Weights of a small transformer language model: 8407 steps.
MLP neurons of a small language model. Each row is named by its layer, matrix (gate and up: input weights) and neuron, and shows model dimensions 256-447. Each number is 128 + 24 x the weight over its row's rms, rounded and kept within 0 to 255. Numbers have three digits each. A neuron's up and down rows have the sign that makes its largest values positive.
After each neuron's rows, "fires after" lists the tokens most often just before its 100 highest values on Wikipedia text that the model never trained on.

L5.gate1005:156125177174125162120147121118124137077090157151125121128136122167079115132141084128144176097151125127121110147140085096114159139130158061138166130094090167133156141136157130141154137085088114128112084099154132135127109146122098095091102120154118151155142124102139130105120123126110134129141103090105119146167141107120149141139142107100158128124165108133113144214099127110123137190095146175109136109135135147147132127138144146121092077113141098125079164108096140130083140151165107119100090158125144080123123106099105152103129129140141144099124106169102155134114134109129198149
L5.up1005:129124090144122129169106111114081091153166129134143115176157161095143137161154134123126144137154097125117173125095131109138140108143103177107122106104131132137150110118165142149104117150117131151148107098082115148140122109145132113103165102099136116078144171129170113112096139134172117112134109130231166124109141125105106158079150130142115137146128124116115144117117104114105099125112129082137121099155155092138135139149101093121178143137081151196118119143129142132143134150121146116131125116141114159083143163156148146114112110146127104111158163059098166091161100140125133171
fires after: ",", ".", " to"

L5.gate1580:135173124171081110177107125141130128093115111157130104083140140117116141134101111123098102151121107099128199142161123137120108147177137153104142130123116102142117151137152124077119135128131121114155102111166111154180122099139142169101052098081097152145117099111156143158124153134140113183115121108149174114164153151191159156172142098145145102125133137121150081101108070120113113118170096096070130158164139106126131134137112095106114113158133091114112153145106128137150174133161130097142143152059072130136111137163129144090107149135102161107140162155134122113115141147142181078
L5.up1580:122099151165086126155150187110131095121137127108138123162130144127123118111133096126123121140128153150097159169147111155143098144120131137150176161129154126155159095137092120146116120134102104123126137127153089131117123111120126107102131127132128184151079131125158121115091114106092149154125088122149132098062143104124137126153104116140133102128156121167109153179127100126108123078110171149156120106147103134129144118154160174165108148110150136115123118166101123115128122145137097146139132089172149129078142156139113106157132206088150092132100155106142217136117104099097137160
fires after: " ", ","

L5.gate1885:163162114117093145083141111154127164098103096093115173143173150139131142107105123168134160139153100108149127120152152118113131141092133111149126115154187101074069113137122096121173144115127115116139141134103112153102090162123156133164101114086130119118134127131130131149086156114126134099140199150109100136132110126111123144128109077093128154109109177095131152133108115161122132114151160140117128168122112102133116141122130120084120106124087181104155115122147105098125130127121131176101142108133106137164133118135161135124091137119162086121110106092122098151149119140135127121
L5.up1885:131123166123081115071143102144125108141154164122139091162134151118144113093115160145082114137117141111138128111142145112099113119148109179122082117139129080144106117088129125149068123124103141144136172179161110160097143135106160150132064126102113093158105143122143112145143141141081153135126153130116112144124108109112128093101130114096159148108141129148101112108148131141149170130167063109097156148143131109118134102149128122147138136141095106106133116144154113130101105114146153180132130115111129138115109152167116089109124129134153138102155138134132125124143113123117130114
fires after: " ", " |", "N"

L5.gate1719:153112113134133168112119093145133125144117162095146167115111141134120112106111136106133161120119094140121098135091122100147133123109084114175118078103107036136103182100171139130100151099149112144138103110124138105118164080114136159166120108132107126174158100122089118128190142141152151141115125138112133093097111138109110097140117123117107143043129164157143142123135132115142191097109114129127133104153119162101129085155147106168130154176153133121136116099073123125105140116120100138110125133153142108135088122122130141114139150123144143135101133116126127133085133085126080127
L5.up1719:136156137131154156103138177142122202137115175090091127132157103165140138088129134129147150147146131113145107140076141152177151154136110181132171153144128173091150166060129162129094110091148152164122108097155139157135094139118138161144073111105125157132130089136160148095125091152100156170114156127103137128108137102106094161088095175145123157118155146147159124134108134121080155150128127117160147069129171167136108161177161117154142112159125112123141117112123133095126129130090141131136122136130173130151083171129157124170158158137110090107146127153136100163132095145096102117
fires after: "201", "–", "200", "202", "191", "0"

L5.gate338:134187106143178149084111126110123143145155154154121122105106156084133085124150128105124174161148105127171111097114120119123143093187123137128110123147147143130118071119129119107145121147131142118110110112126094172151133112115124106157128129160137110114165138100140105136132146082106170153129108115072072147183121165130135141128130126123117109113132129088127134133150150110166119118114165152085060092083149109131151128119141091122175113136145118150136138125143135125167140130121103137137107156132126119100115138138142160170120128118133083116142122167158136127091126119108123137
L5.up338:116113126146087109112117114137114095074135133125142188126126098091129093135142143111128115145108152147075165111109089078135148151132100140135113159166105118130148115138114114137106143150130111114147128101081123145126107098084121119144148160165062131170127104132142109118102112123138140108133087116156140110174118123133096137164164149112136153116139145118128099141079153142112172099115153167133127138119131133087101159137167155176166119103136117089130132113114171127094141148125129162088097101124111147156123158125088156120144093119147114126123101111151148111171159148092133113
fires after: " ", "0", " |", "|"

L5.gate1036:129118105093152160162114147121139117148117115152119123164127119125134132056119079133145108138163126104103088147133164158106190112143148097126126113126149104139118087110136172124124126109142102117138092147157153166139146143130137153152108130177134103143137146165118082162134149127160157129092108118133153131126111173158137148140144122140116136098172173101140113150114171136123152119108086116098115154094132124114137136123154077111124139144126140175112147124141160157126107105176144126144112128148163122180137107145133080094118151114157143144144153147083154123079118140076144115
L5.up1036:134082124130168095112115061112098127173130103082134142160138168170166093110140137103122111134109132128151119115157136133150113141144146151123120118113138125102110098156119114147147109118098137148099097155116108097063107161106154125112176176119161100134092125131148128141131135073116171107153130150126145132146092129138131184090095148145106129113099133131138133101158121179101138139158100117139071125103098159143091176124116125122086147077123142138143172154127095125140104146097133107084122222120160084136105073105161129109111148089129157155127107165140128146146111095070125131
fires after: " ", "\n", "202"

L5.gate1146:145131111130126131143119153116093111115146143104152084059098159139116151137148174155125090121122090163092146117112148125122167141116129158119115107118117103146109122126110098109108154113174074127149155132097129141103106152120119139099124091113123115176114112103105132155137128158086160161160108103148107115116142148119142110171107125157160147151147157100110091151139137125129136142143111110155148113152107105117169131096144146144121096141081095101138116131137108166116090151127117119090133163125125117149167138165119085138087094117124134121118146115123081169097145156111125128
L5.up1146:114147127115145161097168097146164154138130136175104156116165140110155153134108125163092097126119130095141137085162144145102118160137119179121076144083161087133136195156177113134099098113114102118155129181133101103111092142114135108110134095135154144139092131154127122155109103118131106110124138153110113144126152087111133116120180113124191100104123111164093174128102125175103102142154145144119146142113142112104139154161170105175078133147093113132119101140148112102136127127157119159146135123121165110148102139096154144134122117103107122143150103120147135146136139082104164134
fires after: " |", " ", " c", "2", " none", ";"

L5.gate1267:127120165128151146107154149100164103158108078092096167126142134147070125132129075149155120106128112140092115106141159136106128112102143118177076138104147112126102074142111134106099108129162095102070146154143116101167159110133130165146146130130132153134105171119144123109091136136128131107108132126143149140088121124119137154122124110122105123152142094141144122120133129134140137055158123131119139152061103124157137103139147172136160113128132157109100115091089112110117125143111113142130083073141112084126137115143118141159092117142084130111132131151127098087155124158115135104
L5.up1267:089112136126133137122157079155134135154078072124166139127125099104131124136108099132119103147080104130083129110135193110112145104138116149141147148167122104131141123138116153108142126152121123145123158097077151144118124117151119183097152133141135157135099123096137123115133157126137135142113110156116116156156137119114137129101137120192115151146155104153153126166112167126133103134108104144114120169114097132083175097156142118130168139119121146123125129096140122122138100121101131112099105134127114098138125089148119091141125125124136093093127095106137131098129115155124108128
fires after: " a", " an", " in", " with"

L5.gate1689:107107137141121137141153121156141134127082159149173121113117159120147137133107095159144171125142145105142135131103130133107157140100150111136129136136108123082116118138139144137135141117148124152095173152130123122158159136159151103152115125140134125131132069101123154187105119111132134166155135123089101108117106085143103110101108142113089130144129147163148114108090106096126131110150116144122112127114165149121131127125103087131109142163153115125118138167128131161113111050161122098079117117123139080103104139137105098120133114139131147144147155147091110058143162118151179124
L5.up1689:138152132117159141138125135146116146108135152126143120052100115089116092113095173184123115150126104156162143113127112157177150101128141125102126073137130095165135146121131165116152091110229166111157127125126161123117150171117147135120168078124129155147108147146113118124144138153092126176117141127087137109144125157148125103101175125143122148127116173103138138084089116108185131125131105147128128135136151074102110163151118103129145132155105120137149114141112112101112132148089069143139112185150176107140138076084134111137133049148139112127144126136140128134101113128117153116
fires after: " a", ".", " |", " and"

L5.gate1750:137135149118122124125147102133126076116167112129121092117070132146135135106134153133133151171115105123130110152113129113107167121090128141061152094104165114144157121101140131070108131115148118165100127158127152121126069153137125108109086084169152129165106123163121126132098087138119152167112134100124158088085126118153101125108109126127124093115105139119166141141101100106117126129108137147117126192146123154119084132101071107131116147136138149152166160115111125168140115125101146122166121150125121107110129149116133130131127119120138116101104142167120140131126124155111150129
L5.up1750:139092140133153157139143078156129122166107105112084122121135136171136083094152138123138134154127170102130141148143146163158173115088095146131058119111159100152154109130116153099139122108111116177110131076076171106154115118150127131122165116097105104173096145160127142151145169115160132137150093106105106159114160139164124163119139150115103129095119131110124137126139133162146127144087099136130098117102113140137127170120145143119104131133112114156145127126082105099145111125157103137158070153123123122125148174148112101161141160125138135152105111159164123131137154130102150116
fires after: " "

L5.gate1594:134129100077138147106155101085156152176093146128129066133119107123131150102137141125145121078096098161120162090084133144119128117105130097143091094085117115118104151086122134107160139103137141121141097165098092145128109125186137122124078097104119142123128112090160131117120179143138132153152143145130100128141140085121101156131085094136143156150139124139125173130093091122083112159151155141116117130097062127130074114128094115113157095139134126095120116111155156141152116085156112204095066094123164108131135137130137122100128152140103133129118086134116133155132109100148152063
L5.up1594:154116124120134116131113112086154168105105079100145109100160128119095122124142137143133153124055142167148138091114102158102136132162147095133139098105130150071142107135171126112199108108125141128109118144148127142114117162153112103144113106097113134147102135118180101160086168091108086163156138137115113104101186058144108111138112127146124186114092142128153099116113145106127121156120128152129111145112146107092122095124107117141142155117143111133130101116170129157140126102158150156128123109120145136154123128156124165121150169186112120137105116140139144151128103142156174106
fires after: " (", "M", "A"

L5.gate1714:154140075101132111121154130102131134123149171206175140115094102136120105149114115113141098119121147143154170135154108104153120160094106166109090086127099135167125100128167141136138153058165091131160123126125130134158122127168109100114116144151150106121141128162083121153150135169147110174129155107145127164131115117117113156158150131077133128091137126114123102127140072090167123139155156105143148124128114181143153140122162101119136126142115119070160138140169105099124149119143114107139085121152162134143123121112116074089130136127139106118130112115162108136132125138211145095
L5.up1714:096146124148125142177169130120100131152089138108112093141075125156107111108162131165153127171126112138094117095121137121137100107139164120147155119140125156149092115152170103120105113175111067126122100137136141131140142151104117153106090152103145157119104113118095104167144174095195194155101108161134109130141121142129124122097151143124176121126160131106159145135148168124093145104153117140145157124150123136110169097102127129092119099128109112107103117155146139115183118122134161108068166140147148129152151132174132086094112110100139093120099165125147134166138094152119129092
fires after: " ", " |"

L5.gate1444:113158149163148116134121109114129134139140099127117091103154139135119133128151112148136181136094146111138132132136108155124188068098091138118065126154109134138127119144148151169053131136157067116142109131131127114114120122104181111131166135145143151063142142112137129125125143131113116131101139140086155159108118132116132133090129148132165131138151121174097115098088121108146119131133141140128130127128106074159074127120127148107160139161170110166141166165077150104119138110193135132130106098111166117111128135109102155103118106107105103066161143143126120090133146119096128107
L5.up1444:132105163118158152113154121138116132111139079110090113109123096120125141111105110142146152166141176144099124084097113168103104170120120130172118162095147187131116101111169117135087118125116078138162093184117128152114164116095173137125187166132084168110134179134128135159080167159061128141119104141090158119135168160115144114130096112132127143157125129131128149089145127118132109113107157121144155093135118174135117107142141131130158128084139111120118110130129165082110117147164147117113106086158137135198143143102150094114124132129122108053096201101096158086078106111170137151
fires after: " and", " or"

L5.gate2017:141119154155100135150154146137124130146120102116118131161168169140113102161091149137080120100160117109108158127145152177139148160159161136141144098099126149148145130114149094122137144139159114142157149146133125168115135167165158163131068102134124131148120165127121131142131111134127110151149140155122095083162088112141124093139122152147135149160122076086123088133149123123143100099126098133141122134128111146119145167069129084156173120121134121108126111130070096153105150123115113126121117115084098082146133121077129134097163129071110141155102137117111147098114145147120144157
L5.up2017:142150181138134145147173088141133167165144157127128131124126137102085105109136140145111107115098124124126115113159089134125115138141130118122071142105120136152128153115161148094137133130160128139125183123155092152128159134162123153147141200125116114148171103127160112154110122146114121150133155127141080126143134156147144090138140126114161106096133081160103141149145108167176110140173155147146131169117118134151104128160157116101184127152147098144087151156135113138116104109123109072142168144166134144157166129059141107099139158104116134149157131134162134161118128098096115188
fires after: "\n", ")\n", " MF"

L5.gate608:125151161135132136081103134122108113157161130092124112122098146150118153168132163130114122114091120129101119124085150104125122126087134136116124150128124110113134127068117115132139169109139130149135143147117101126121123119145172104091137134137146106090148132151152117160101133098160137132144106112129133136106111133131114098098084125135149162133149125089128121121146094181122153167108134167167133146131098117118084127126104135102168146148136177129109157101120122156118127113111119131076069138117135153142101140175151113133131159150140131085124085159096107119145109138110135174
L5.up608:128107135122161147092149161155145145131145157143155123162135091091088139151123172106115124102144129119149179166143128091140134140146137150162110144160118121124121145138115126135140125125106117127145151174146121083131125148123168134129116111112158110127146135154131126132109119187166124137081109135127168137085074146081108105119116120102172187106161120169142109155140133148085124159123132128100134100139106102149138162118096120101163126113074123087130126116135147106165105145069122101132124149163109093145184124173178126125150138143130105089155102094109152136117130128100126098
fires after: " ", "|", " in", " is", ","

L5.gate1238:134134135118104175134147131158115111115165123126092123142125090104173113115097114103094168193133141161147121126129128128119120154141102160123134138097097097109169136120119081114106109125146121115119151128118128124126158127170104115124172136060175128128121091097112120133110085115146093113139096156127146164133129141147117142164152107105107113141143145126164107151118119141151161135128094135102126126100147112126142181147145131179169147116107124107122143114097115139125072176145098146136136123128104167146145096154129121175117104139103146116070120166064109074133105104133137101
L5.up1238:151121132135123104142150115153157129086160125112112079087173105150108127050102098125147088139152131163129072107129126178115087165163145164105143119094106094154105129083120142110127156089119082158110117129156181119101156106152110149118132124089148139082099142146111127160090120139096095137143138148125130143103136110118148174104143133156130119127112134173153136137144134114121123169162149111090147103145162085114134152118078106133115099152095091104128121136179100147124141150094140121143131112121149131131115127140127149114129103148159119124134139158116126127127122153133111113
fires after: " ", " ("